Weights of a small transformer language model: 16 layers.
MLP neurons of a small language model. Each row is named by its layer, matrix (up: input weights) and neuron, and shows model dimensions 176-239. Each number is 128 + 32 x the weight over its row's rms, rounded and kept within 0 to 255.
Before each neuron's rows, "fires after" lists the tokens most often just before its 100 highest values on Wikipedia text that the model never trained on.

fires after: " m", " in", " c", "c", "d", "amp"
L3.up484 [134 155 120 214  83 105 138 165 228 117 174 135  93 136 210 101 144 196 152 123 117 111  93 122 153  74 135 143 125  97 130  77 170 143 128 177 130 111 124 162 133 128 119 109 113 134 106 140 165  39 139 157  87 140 113  95 149 141 153 140 121 120  60 132]

fires after: "e", " de", " L", " a", " c", "ic"
L10.up948 [133 100 125 126  98 157 109 180 149 167  92 183 105  74 121 150 168 123 113 118 164 113 167 124 187 146 149  92 114  96 105 132 110 179 176 117 120 123 128 144 140 116 148 130 162 138  98 146 118 115  82 123 148 131 102 137 128 170 146 192 151 116 108 136]

fires after: " kn", "ced", "resent", "w", "erv"
L5.up856 [123  76 133 147 111  75 159 198 134  93 134  88  69  80 105  96 147 142 130 114 143 195 182  88 115 182 123 107 132 124 124 128 141 108  63 116 154 182 159 154 143 149 121 113  61 161 105 115 161 124 143 105 108 116 153 129 137 132 117  39 200 115 141 106]

fires after: " f", " b", "ar", "ra", "erm", "ab"
L3.up199 [140 154 146 105 210 119 105 133 171  58 124 187 121  83 122 147  94 135 131 131 100 168 157 184 154 133 102 172 111 149 149 147 107 154  95 107  83 199 182 180 175 131 164 120  98 114 139 163 157 147 104 101 175 131 139 133 110 105 185 135 155 117 142 140]

fires after: " |", " ", "|---|---|---|---", "-", "|"
L13.up787 [145  99 147  96 134  76 152 135 131  72 162 107 108  88 109  66 166 142 105  85 178 143  70 111 150 154 105 114 113 109 118 113 161 147 146 129 150 134  85  78  89 139 160 144 157 143 129 121 165  56 137 178 174 135 139 159 152 172 101 175  39 154 156 114]

fires after: " s", "um", " S", "ix"
L2.up26 [177 121 101 166 134  85 108 116  99 163 144 112 100  98 113 122 105  79 120 157 112 149 124  63 101 114  99 133 100 208 143  56 167 107  99 129 160 187 150 166 143 159 118 136 116  99  92 161 131 125  95 159  70 159 131 100 102  90  65 156  98 159 149 135]

fires after: "u", "le", "it", "c", "ion"
L4.up79 [143 121  95 100 117 176  96 121  97 160  81 131 120 132 154 139 153 147 163 142 142 115  98 149 128 143 130 154 131  72 156 163 122 119 133 100 135 114 122  82 107 148 133  88 105 155 143 137  58 120 120  70 131 105 127 126 162 106 101 144 131 137  99 126]

fires after: " t", " e", " comp", " re", "pp", " y"
L2.up17 [139  91  90 147 219 129  95 190 131  87 129 124  99 159  99 165 177 115  45 133 115 171 134 155 181 121 112 141 143 185 165 141 110 189 113 112 111 136 138 204 171 145 114 146 111  79 141  69 128 114 155 133 124 116 126  90 146  99 162  38  88  74 124 139]

fires after: "l", " re", "t", " St", " w", "z"
L7.up547 [ 97 116 164 101 127  47 123 158 136 115 101 124  77 129 112 109 215  64 124 123  77  93  89 166 109 105 134 146 142 140 136 123  86 115 122  91 136 159  94 181 140 114 111 124 155 154 177  62 169  89 131 108 138 197 156 103 106 132 113 122 173 192 127 139]

fires after: " E", " m", "duc", "E", " M", "on"
L2.up864 [181 136  83 146 135 118 121 139  97 149 137 136 140 157 140 118 182  85  82 137 153 104 144 111 142 111 141 106 167 104 111  94 140  90 147 131 136 181 127 130 100  75 192 129 175 154 153 168 155  98 221  72 122 181 130 114 101 136  92 121 143 170 125  98]

fires after: " m", "an", "a", "ir", " k"
L13.up1012 [134 117 132 127 143 141 124 145 143 101 140 109 200  58 142 126 130 228 171 111  84 141 135 116  89  93 138 125 143 104 187 163 119 106 111 108  79 143 115 135 174 125  99 120 161 130 133 119 177 134 117  66 126  61 164 118 125  47 127  95 156 127 172 129]

fires after: " Com", " R", " Mar", " Cl", " G", " P"
L2.up356 [ 83 154 184 151 145 134 191  50 137 168 112  79 112 146 143  94 168 115 146  78 127 117  85 123 140 233 152 113 108 153 117 105 161  87 155 132 150 121 127 104 160 109 110 169 114 137 160 140 153 115 121 150 101 173 165 113 141 134 114 122 123 146 167 106]

fires after: "u", "o", "h", " y", " Y", "ot"
L3.up937 [162  99 139  76 131 152 114 174  98 136 178  59 114 139 154 141 144 113 121 121 161  44 139 119  78 147  94 134 151 105 145 142 109 158 161 129 142 133  67 172 142  87 198 210 153  98 143 159 125 120  77 142 119 105  96 145 133 127 123 144 105 140 167 148]

fires after: "ap", "o", " off", " app", "v", " st"
L5.up614 [204 121 147  78 129 134 107 120 105 160 147 137 108 117 133 152 132 134 147 115 107 189 205 135 119 111 122 155  80 145  74 111  93 165 188 178  99  66 131 132  98 111 168 119 181 121 171 146 152 114 115 115 165 112 133 172 118 140  93 147 167 156  97  66]

fires after: ".", ",", " Y", " H", " o"
L7.up325 [147  97 191 110 161 114 152 138  72  92  86  61  95 133 131 126 165  60 168 214  91 128 179 113 121 150 132 141 125 124 198 184 130  81 108 137 120 144  59 140 113 130 145 172 163 147 121 149 135 108  94 118 116  96  88 120 167  96  75 121 106  91 124 133]

fires after: "b", "ar", "ab", "j", "f"
L5.up735 [146 139 141 161 126 108 167  71 106 123 138 109  85 164 133 169  96 145 135 127 109 105 168 187 126  97 136 105 147 191 174 120 206 133 144 130 127 152 140 148 163  83 177  48 152 102  72 110  83 124 145  82 158 179 133 107 112 130 127 119  93 133 122 186]

fires after: "le", " e", "on", "ac", "re", "he"
L5.up696 [111 152 165 116  93 114 118 157  80 184 154 179 103 198 112 141 157  55 113 129 123 194 180 189 135 192 149 109 157 150  94 140 159 148 147 144 127  98 149  81 124 143 155 138 106 135  65 140 140  99 190 118  81 109 125 145 107 157 124 197 115 150 163 113]

fires after: " M", " m", "ad", "em", " K", "il"
L5.up875 [100 117 114 155 101 115 175  85 111  97  86 120  83 182 170  86 136 168 128 178 126 129 156 114 201 114 122 128 144 111  63  90 106 102 124 128  79 108 190 126 166 114 122 185 185 149 128 175 160  48 178 107 142 138 149 119  53  73  97 158 119 150 134  89]

fires after: "t", "un", "n", "v", "l", "r"
L3.up759 [195  94  80 189  65 119 169 133  85  85  98  73 120 112  98 111 172 110 109 130  53 124 106 111 138  98 117  88 183 119 107 113  67 133 128 151 179  91 142 181 133 101 117 120 151 181 154 125 164 116 106 125 127  87 175 107 162 140 163 128 156 124 164 118]

fires after: " M", "em", " K", "p", "c", "k"
L4.up247 [125 117 176 108 142 126  82 152 111 138 104 103 129 156  96  80 126 151 134 184 133  69 123 148 119  98 143 181 152 100 120 122 149 107  86 111  81 110 144  75 115  71 106 164 157 212 143 133 120 113 110 150 121  96 154 111  57  66 146 123 140 116 130  91]

fires after: " l", " p", " sh", " was", " se", "ly"
L2.up63 [133 122 122 101 190  86 116 201 124  89 142 104 144  63 151 139 141 157  77 158 156 113  96 142  99 123 166  91  88 160 102 172 138 104 146 166  98 196 161 126 152 103 141 161 126 110 120 147 132  63 101 122 161 132 105 166 171 164  96  65 155 109 122  91]

fires after: " M", " E", "m", " her", "E", "p"
L7.up994 [116 143 119 158  90 154 146 131 197 162 160 104 126 157 114  66 117 103  86 185 125  95 179 131 133 116 118 160 148  43 156 109 123 117 123 133  91 141 145 160 129 136 135 151 115 116 157 126 114 116 100  69  94 155  81  52 155 123 129 119 150 151 134 142]

fires after: "on", " R", " D", " ac", " ex", "anc"
L9.up812 [162 139 167 150 138  78 132 165  98 129  97 158 192 136 172 144 147 124 128 162  62  48 195 138 145 149 105 118 134 158 154 131 181 171 114 107 170 123 114 146 122 139 124  69 128 167 128 181 125 162 153 152 135 136  82 113 157  97 180 108 132  92 135 116]

fires after: " c", "ort", "re", " r", "t", "it"
L2.up993 [125 110  85 159 154 120  87  92 138  71 143 134 174 127 144 180 112 111 123 125 117 112 155 142 135 148 132 128 188 141 126 127 103 102 137 227 125 123 118 158 119 159  89  99 151 161 172 141 102 152 166 125 148 112  93 154 166 212 129  68 112 150 181 133]

fires after: " ab", " f", " H", " h", "e", " re"
L2.up898 [ 94 129 126 154 147  71 162 126 116 144  35 162 153 163 134 140 174  51 147 133 172  64 178 154 154 111  92  94  98 146 167 112 117 178 146  98 141 186 148 166 191 138 157 112 183 137 122 120 147 107 118  95 127 143 130  99 129 138 166 107 165 170 133 189]

fires after: "op", ".", " the", "p", ",", "id"
L5.up221 [101 115 142 162  98 145 181 107 159  76 176  35 174 139 192 107 177 129 161 119 142 131 126 140 125 181 131 113 103 143 131 111 136 128 129  74 121 161 112 154 116 181 112 136 224 146 146 116 105 136 124 107  51 184 118  57  93 107 145 115 156 151 130 114]

fires after: " st", " V", " K", " R", " P", " s"
L4.up179 [118 157 152 127  98 157 214 112 106 151 135  92 203 132 115 151 140 112  97  82 139  86 109  94  78 145 192 126 109 135 163  44 143 175 157 191 153  71 170 102 133  99  79  89  91  82 108 119 145 115 129 205 172 207  94  60 111 106 165 127 152 159 161  85]

fires after: " bec", " sh", " p", "y", "."
L4.up423 [170 138 107 147 185 145  88 154 150  96 176  98 132 108  98 105 112 119  99 140 117 158 130 127 119 142 111 121 128 134 170 164 153  58 162 193 109  97 148  94 145 132 168 135 101 143 137 149 178 118 119  88 131 103 115 123 119 121  48 101 153 134 177 120]

fires after: "h", " f", "wo", "og", " h", " g"
L5.up124 [103  99 113  86 161 155 141 106 118 149 156 105 123 140 126 170 166 133 101 144  91 198 157 149 182 121 117  92 101 118 166 125 136 163 146  81 129 153 110  99 160 127 107 118 130 119 120  83 117 147  61 114 119 105 150 175 113 153 155 120 150 130  79 153]

fires after: " E", "E", "y", "m", "h"
L2.up365 [127 118 120 143 109 105 125 142 176 109 148 123 132 119 151  63 241  79  85 204 102 135 146 153 170 122  98 183  90  86 132 134 127  74 114 118 104  94 173 169 104 123 120 146 177 102  92 120 141  96  85 121  71 145 159  78  76  89 104 129 152 125  80 191]

fires after: " S", "ist", " n", " N", " ind", " Ind"
L2.up154 [ 99 121 133 167  39 125 156 129 107 109 117 171 129  37 160 172 112 113 118 127  92 132 123 146 129  93 172 198 150 117  29 137 142 114 118 129 151 116  87 109 100 167 113 155 147 162 132 112 148 171  90 114 168 123 146 140 163 146 128 103 130 150 179 136]

fires after: "r", "il", "o", "oun", "it"
L3.up957 [124 115 164  22 123 161 157 103 161  70 125 180 113 104 129  58 112 157 128 108  87 150 171  87 177 154 160 160 127  92 181 122 116  77  97 131 144 111 169 132 131 130 148 130 133 173 201  95 143 156  94 133 138 136 105 150 123 109 143 136 142 109 128  93]

fires after: " w", "l", " W", "z", "w", " the"
L9.up894 [192 114 151 109 139  58 129 130  95  54 130 145 113  92  96 110 199 124 133 126 119 152 122 121  20 175 115 177  82 136 118 105 137  71 153 168 117 172  97 173 110 135 132 102 144 111 129  86 134 100 185 166 120 111 109 125 109 128 133 145 159 152  22 105]

fires after: " m", " M", " y", "ec", "es"
L2.up292 [143 125 139  94 130 109 102  60  15 127 105  71  66 157 107 145 124 122  85 110 155  85 139 143 131 107  87 123 159 156 129 159 137 156 129 127 141 138 121 131 140 123 136 183 148 106 154 146 108  67 138 177 117 163 169 111 122 109 179 151 115 164  85 101]

fires after: " H", "-", " A", "I", " Y"
L4.up1011 [ 90 115 119  49 121 126 149 103 135 132  99  93 103 147  96 120 131 132 162 165 144 103 112 116 104 174 149 165 124 138 105 167  98 138 152 156 140 113  90  95 123 196  89 167 106 145 132 101 140 103 111  36 110  97 128 133 101  83  47  78 112 109  98 106]

fires after: " n", " ind", " ex", "|", " de", " |"
L7.up615 [143 102 120 180 108 118 138 132 131 127  84 170 159  78 134 153 136 113 132 111 126 146 149 136 109 120 125 104  86  77 134 131 112  98 152  78 139 156  48 103 135 175  78 165 116 142 120 135 133 162  81 133  97 126 111 131 171  96  82  81 101 155 115 206]

fires after: " s", "it", "ound", "eb", " S", " sp"
L5.up955 [ 90 108 140 160 156  90 111 110 177  83 164 176 150 155 133 213 144 117  86 149 103 100 141 116 128 137  82  94 150 163 140  99 128 144 136 163  91 142 153 134 163 136 152 117 145 108 126 108 189 135 156 177 139 163 136 113  68 126 110 132 141 156 145  58]

fires after: " ", " \"", "n", " (", "-"
L3.up27 [139 138 113 145 108 155 123  53  96 132 128 153 128 135 149 144 153  22 137 168 134 109 160 127 106  98 126 129 144 133 191 129 141 119 169  71 146 149 112 130  90 107 190 148  53 104  99 158  89 123 126 164  76 134 178 133 127 131  83 108 167 133 155 148]

fires after: " Re", " St", "m", " re", " H"
L2.up976 [153 108 124 145 157 130  89  63  94  72 130 131 161 141 107 127 124 116 123 166 128 136 150 101 137 116 163 152 117 130 160 154 106 155 152 110 126 149 128  78 168  62 120  72 161 173 160 123 114 197 127 126 115 150 153 116  83  88 142 168  82 131 130 164]

fires after: "ist", "r", "og", "v", "it", "p"
L2.up505 [158 146  54 146  89 138 109 117 154  99  97 121 158 140 143 121  98 133 129 128 132 103  91 159 140 117 111 133 126 106 170 188 117 152 136 136 129 175  89 141 181 125 122 166 127 130 124  92 147 129 132 153 149 105 181  96 133 124 150 140 138 169 224  97]

fires after: " l", "a", " k", " K", "r"
L4.up911 [123  72 178 101 158 152 125 164 135 172 163 136 133 129  96  91 119 153 178 124 104 113  75 132 107 115 122 114 128 170 145 146 123 119 136 146 113 167 124 171 121 107  52  60 116 129 109 169 117 143 142 111  90  98 139 102 119  81 146 125 178 137 175 133]

fires after: " T", " comp", " Eng", " b", " t", " col"
L5.up213 [115  56 153 152 170 162 114 126 157 121  95 137 118 156 159 115 152 126 101 150 111 116 156 164 188 118 151 159 153 108 129 139 173 155 156 152  73  78 126 129 169 102 172 145 155  81 122 148 175 164 108 108 160 101 131  84 108 102 164 100  89  92  73 159]

fires after: " n", " N", " l", " R", " L", " r"
L7.up280 [140  74 104 112 151  93 133 102 143 155 156  81 111 171 120 181 162 102  82 103  78 113 125 108 178 108 137  86 174 129  93 155 120  78 194 168  82 130 130 134 159 100  94 172 169 131 103 103  80 186 156 173 140 117 136 164 160 120 105 117 183 118  98 111]

fires after: "r", "er", " d", "t"
L10.up867 [132 109 122  95  58 155 140 177 159  91 191 172 118 103 135 126 162  89  91 132 155 116 123 141 144 111 149 130 166 167  88 207 117 165 139 132 115 131 197 103 144  78  89 128 104  59 140 111  45 117 117 165 115  63 138 182 160 102 149 160 137 136 127  53]

fires after: "g", "ist", "or", "ent", "t"
L2.up935 [155 110 115 102 163 136  89 163 148 158 116 161 160  83 147 155 202 101 146  87 143 103 142 150 151 147 183  98 154 132 141  97  59 143 134  89 173 110 114 201 140 122 195  95 130  94 140 137 139 148 132 166 149 133 121 155  79 138 127 186 101 183  91  94]

fires after: "e", "h", "an", "m", "l"
L9.up18 [157 108 182 148 103 141 139 131 128 125 121 209 162  83 121 149 156  91 173 112 134 108 152 115 104 150 175 123 122 173 127  89 139  75  99 109 129 120 119  54 165 131 112  70 176 140  84 164 108  88 117 143 139 136 140  77 122  78 141 128 125 172 142 109]

fires after: " n", " s", "em", " part", "ex", "it"
L2.up488 [120 115  76 173 112 112 148 106 126  56 155 149 145 120 104 118  95 147 111 133 124 121  78 126 102 114 158 150 159 204  84 126 111 139 163 152  64  81 107  97 141 125 166 123 188 104 129 123 143 134 134 139 123 217 116 139 105 104 108 153 151 125 171 121]

fires after: "r", " Mar", "l", "ul", "ev", " Cl"
L4.up497 [117 127 155  98 162 121 150  44 104 155 103 105  96 177 115 124 120 110 118 114 119 113  95 143 133 183 153 132 118  46  70 161 159 103 122 151 163 122 102 108 151 119 167  73  84 137 176 152 163 147 147 145 127 112 118  83  95 140 155 123 148 114  98  93]

fires after: " F", "ist", "G", "v", "f", "r"
L2.up45 [ 51 137 141 183 111 142 119 132  74 112 122 145 111 155 123 127 105 147 162 165 136  72  61 161 157 108 161 135  98  95 135 173  98 153  91  66 118 160 128 151 145 102 124  93 129 120 112 118  74 104 126 132 119 169 158 101 156 121 178 165 189 154 190 112]

fires after: "ic", " h", " f", "f"
L2.up271 [130 124 126 117 127 168  92  72 151 173 136  80 119 136 117 195 115 170 186 113 121 136 187 181 163 120 185  97 115 131 131 150 151 158 103 104 142 124 116  59  60 117 163 116 111 174 129  71  85 131 145 109 141  90 157 150 153 183 144 161 123 135   6 128]

fires after: "a", "an", "ch", "y", "ell"
L5.up919 [185 166 131 139 144 185 157 139  90 115 162  64 131 130 148 144 174 141 162 101 137  43 145  97 182 180 114 149 118  80 125 103 106 169 128 116 133 140 117 140 132 101 160 109  75 139 106 119 101 101 130 126 149 130 126 147 126 164 158 136 142 130 124 167]

fires after: "ce", "m", " de", "t", "an"
L5.up202 [142 173 170 159 155 115  87  94  68  80 118 154 113  94 115 187 190 123 168 143  89 103  89 128 144  94 173 115 118 167 119  95 145  92 158 151 164 144 146 113 150 147 140  85 150  89 109 101 154 147 141 144  75 212 115 111 123 106 150 140 157 127 121 109]

fires after: "W", " le", " W", " w", "rit", "ue"
L2.up977 [186 133 100  84  98 121 142 193 130 111  67 141 127 172 130 158 137 106  77 132 109 109 140  82 140 169 105  80 129  85 190 177 101 146 137 125 147  80 122  94 198  90 214 146 120 136 139 119 140 159 101 193  69  57 131  93 133 106 123  85  41 117 130  96]

fires after: " B", " W", "|", " w", " b"
L5.up685 [153 160 221 115 140  78 164 108 119 183 105 155 119 141 136 131  95  99  89 151  99  69 161 135 116 141  55 113 148 119 179 146  74 146 136 156 130 141 131 100 106  84 154 159 106 108 140 155 120 168 164 117  62 115  84 138 100 101 127 113  88 167  91 122]

fires after: " w", "a", " sub", " b", " for"
L3.up456 [114 162 110  84 149 122 142 116 127 107  77 181 110 163 163 152 149 138  65 106 118 144 121 102 112 128 141  47 110 108 134  84 144 102  85 157 126  99 118 111 125 144 142 179 163  75 123 148 111 124 149 155 126 160 158 109 134 151 106 100 165 116 166  85]

fires after: "iss", "oun", "r", " ex", "ain"
L3.up52 [174 103 132  98  94 116 134 140 153 120 135 193 114 110 106  63 167 155 100 185  88 137 120 116 130  94 105 168  47 102 108  80 135 121 123 120 159 154 129 158  66 157 136 142 133 124 178 142 167  60  96  89 128 119 124 119 111 160 146 176 129  89 156  96]

fires after: "ent", "ree", "w", "m", "ist", "erm"
L5.up67 [181 137 134 121 157 124  90 199 141 105  94 145 164  88 111 108 186 183 125 191 118 184 110 189 178 110 176  84 141 151 139 143 141 136 136  76 144 133 180 147 193 148 135  94 132  74 109 165  95 128  86 132 144 141 105  82 113  84 150 117 120 161 104 113]

fires after: " Y", " L", " A", " T", " de"
L3.up407 [145 144 175 102 119 140 112 123 101 172 167  98  76 126 135 108 134  99 113 121 175 111  99 152 143 154 140 125  86  57 128 119  93 142 168 116 129  81 122 141 165 131 167 157 175 162  87 111  94 110 121  79 161 129 117 111 134 104 204 151 147 100 126  77]

fires after: "n", " the", " a", "ch", ",", "er"
L4.up373 [ 66 142 127 140 119 130 187 125 104 109 128  97 137  99 147 112 141 179 112 100 137  93 152 115 158 156 165 140 113 173 128 168 100 119 149 143 127 122 106 191 101 109 135 122 172 105 125  98 102 113 139 116 133 163 125  89 148 122  97 108 109 133 143 141]

fires after: " m", " s", "h", " app", "c", "C"
L3.up790 [128 117 164 138  82  98 115 126 187 105 113 132 115  75 159 117 158 159 150 168 163 131 140 153 150  85 159 121 136 123 116  91 182 135  79  94  96 158 112 145 135 101 104 204  98  94  83 146 173  83 123 112 114 140  94  64 100 113 143 137  80 141 103 121]

fires after: "t", "m", " con", "i", " S", "r"
L3.up386 [138 102  51  90  74 129 139 164 111 118  66 159  99 132  83  96 109 131 162 155 110  76 125 117 133  97 115 166 124 126  85  79 102  82 112 129  64 165 213 148 163 145 122 127 128  61 154 124  36 111 202 137 143 130 133 161 152 100 174 168 152 182  93  90]

fires after: " C", " (", " \"", "n", " F"
L2.up694 [109 146 116 180 105 113 150  76 117 136 116 159 141 157 153 164 177 121  80 119 119  73 104 142  97 125  76  94 141 106 152 146 108 142 132  85 108 165  87 107  91 136 143 128  75 130  95 184 143  93 153 194  85 145 117 120 142 202  96 153 115 110 201 103]

fires after: " b", " th", "ar", "um", "a", " c"
L2.up243 [121 170 125 134 176  73  86 148 139 132 143 137 188 186 152 196 177 113 107 107 145 128 111 167 124  71 154  50 147 118 123 123 129 124 148 130 136 152 156 148 160 131 148 200  93 110 121 127 100 160 104 109 111 178 215 111 108 149 193 139 135 160  85  96]

fires after: " W", " w", "ad", "at"
L5.up262 [ 94 146 145 127 149 135 192 172 110 142 153 147 124 129 147 114 171 124  71 150  94  70 139 148 153  71  85 147 145 171 183 136 165 196 141 148  97 134 137 159 135  96 154 130 142 115 143 178 171 177 167  73 117 115 112 134 148 108  62 106  77  97  97 160]

fires after: " th", "f", "o", " ev", "r", " off"
L3.up507 [202  85 166  72 170 181 167 121 115 152 209 131 118 114 139 162 160 118  67 116  82  90 162 150  80 124  95 141 146 104 135 211  91 156 182 174 120 104 109 114  85 158  96 148 124  63 129 150 112 116 101 123  85 105 119 149 130  69 112 183 180 114  91 134]

fires after: " R", " s", " N", " L", " at", "L"
L3.up809 [ 88  90 158 149 179 130 125 161 103  85 145 130  73 156 125 157  76  51 118 149 124  72  87 146 115  97 135 124 156  91 148 133 113 100  88 143 133  66 122 118  72 189  94  99 126 177 122 160 123 132 107 157 152 138 108 162 145 136 101 129 172 127 145 142]

fires after: "an", "ch", " Aust", " l", " fl", "ent"
L3.up40 [142 199 140 153 159 117 131  61  89 129 133 132 158  90 139 187 170 129 124 115 108 146 116 117 165 170 111  89 110 106 133 143 108 122 117 138 176 177 100 115 101  84 115  69 122  88 136 129 107 133 139  81 192 159 131 138 179 162 182 137  93 140  97 176]

fires after: "ar", " l", "em", "f", " B", "l"
L2.up458 [ 94 106  92 183  41  88 188  83  96 130 156 119  93  73 167 168 104 145 112 169 125  90 168 133 143 129 150 117 126 143 168 109 167 146  94 144 176 164 169  91 128 185 119 140  94 107  77 123 117 168 173 120 135 148 122 134 121 153 127 106 108 125 163 107]

fires after: "t", " W", " att", " w", "i"
L4.up40 [146 100  92 116 102 163  95 161 126  71 108 139 144 142  76 131 123 101 126 111 134  94 151 142 107 125 141 149 146 133 143 162 109  76 106 122  72 139 174 101 111 110 147 101 134  85 204 126  86 156 116 140 135 108 171  70 140  99 200 166 144 112 159 194]

fires after: "oc", "s", "at", "c", "it", "uch"
L9.up582 [122 138  23  67 157 150 146 122 123 152 140  76 100 128 127 144 165 127 118 154 160 141 147 111 145 116 100 125 173 114 168 135 179 130 108 100 152 142 147 137 147 176 156 161  92 125 159 131  44 160 120 129  89  82 129  46 159 129 107 157 181 107 131 124]

fires after: " Y", " m", "p", " y", " se"
L2.up634 [158 108 172 162 148  85 120 198 131 120 124 145  62 121 163 126 185 110 119 137 145  97 103 149 108 144 113 166 189 108 139 134  92 135 174 147 139 111 116 187 175 132 166 150 102 116 140 150 116  78 127 162 101  81 150 156 140  98 157  71 133 173 134 130]

fires after: " w", "l", "w", "\n", "o", "al"
L7.up873 [126 161 165 110 173 167 158 115 106 180 109 148  97 171  58  97 142 101 102 113 175 143 136 177  88 148 162 149  96 145 102 106 170 160 154 192 116  77 154  95 177  96 135 156 161 134 170 136 109 110 130 159 162  88 141 159 172  61 150  87 187 128 102 121]

fires after: "ed", "om", " m", "el", " M", "am"
L9.up859 [114 162 174 114 145 153  88  99 100 174 126 139  62 163 156 118  90 123  84  95  84  60  94 108 135 108  92  87 140  60 153  98 139  73  85 116 103 175 200 140 176 174 101 178 174 137 186 135 179 172 103 156 142  99 158  97 132 203 130 115 127 153 168  91]

fires after: "l", "e", "iv", " g", " he", "v"
L10.up194 [199  89 125 173  45 127 160 132 171 119 130 103 122 103 106 101 133  85 185 100 126 124 144  97 115 114  98 131 154 117  92 112 133 198 127 101 109  99 134 209 116 104 183 152 128 223 115  99 117 114 144 154 141 138  61  97 117  83 113 116 138  84 145 113]

fires after: " M", "{", " m", "m", "-", "+"
L7.up451 [138 122 156 112 163 169  70 133  71  66 107 137  50 154 100 187 135 125  86 192 147  90  52 126 119 135 104  69  90 138 106 152 119 134 103 109  87 177 155 127 141  66 124 179 126 132 140 191 176 113 132 152 113 143 167  98  83 141 128 171 143 146 140 169]

fires after: "au", " ", " 20", " s", " S"
L2.up108 [195 159 107 155 129  90 200  31 107 178 150 128 189 131  85 127 141 113  51 128 157  88 114 125 112 109  58 144 152 175 103  76 119 153 173 148 180 149 112 151 125  93 142 154 148 129  73 141 113 115 146 141 121 201 175  95  88  74 134 125  31  93 153 147]

fires after: "le", " m", "e", " re", " t"
L4.up883 [110  89 104 182 134 118 117 148 116 158 101  95 127 199 117 175 149 126  97 152 123 120 128  87 184 136 137 110 122 155 121  73 102 167  68 140 192 159 149 179 168 132 165  68 157  77 142 134 157  93 135 139  90 131  57 161  88 130 120 148 198 125  84 116]

fires after: " K", " Al", "K", "S", " R"
L2.up423 [ 61 148 175  92 236 123 171  99 125 173 133 153 142 156  71  71 138 111 126 101 184 135 199 153 105 136 136 139 147  94 114 164 145 143 137 105 124 124 125 109 174 109  94  99 184 147 168 163 145 100 108  93 160 116 109 155 129 169 167 120 146  98 189  97]

fires after: "t", " N", " E", "l", "et", " R"
L5.up681 [117 132 100 115 167 102 147 151 153 120 128 150 118 164 143 146 139 102 145 110  94 140 125  72 106 132 160 178 104  77 110  91 125  93 112 152 109 141 137  88 160 106 151 143 178  90  82 116  64 187 171 153 126 123 128 154 157 136 129 189 179 185 140  64]

fires after: "g", "ar", "l", "m", "un", "il"
L9.up717 [143 104 175 116 103  87 119 138 132 107  84 150 153 101 124 103 150 137 182 101 137  94 156 168 157 125 133 200  93 163 114  75 155 121 123 110  65 169 156  83 129 125 140 110 121 103  56 122 167 141 144  94 142 120 167 110 104  86 115 124 136 189 117 121]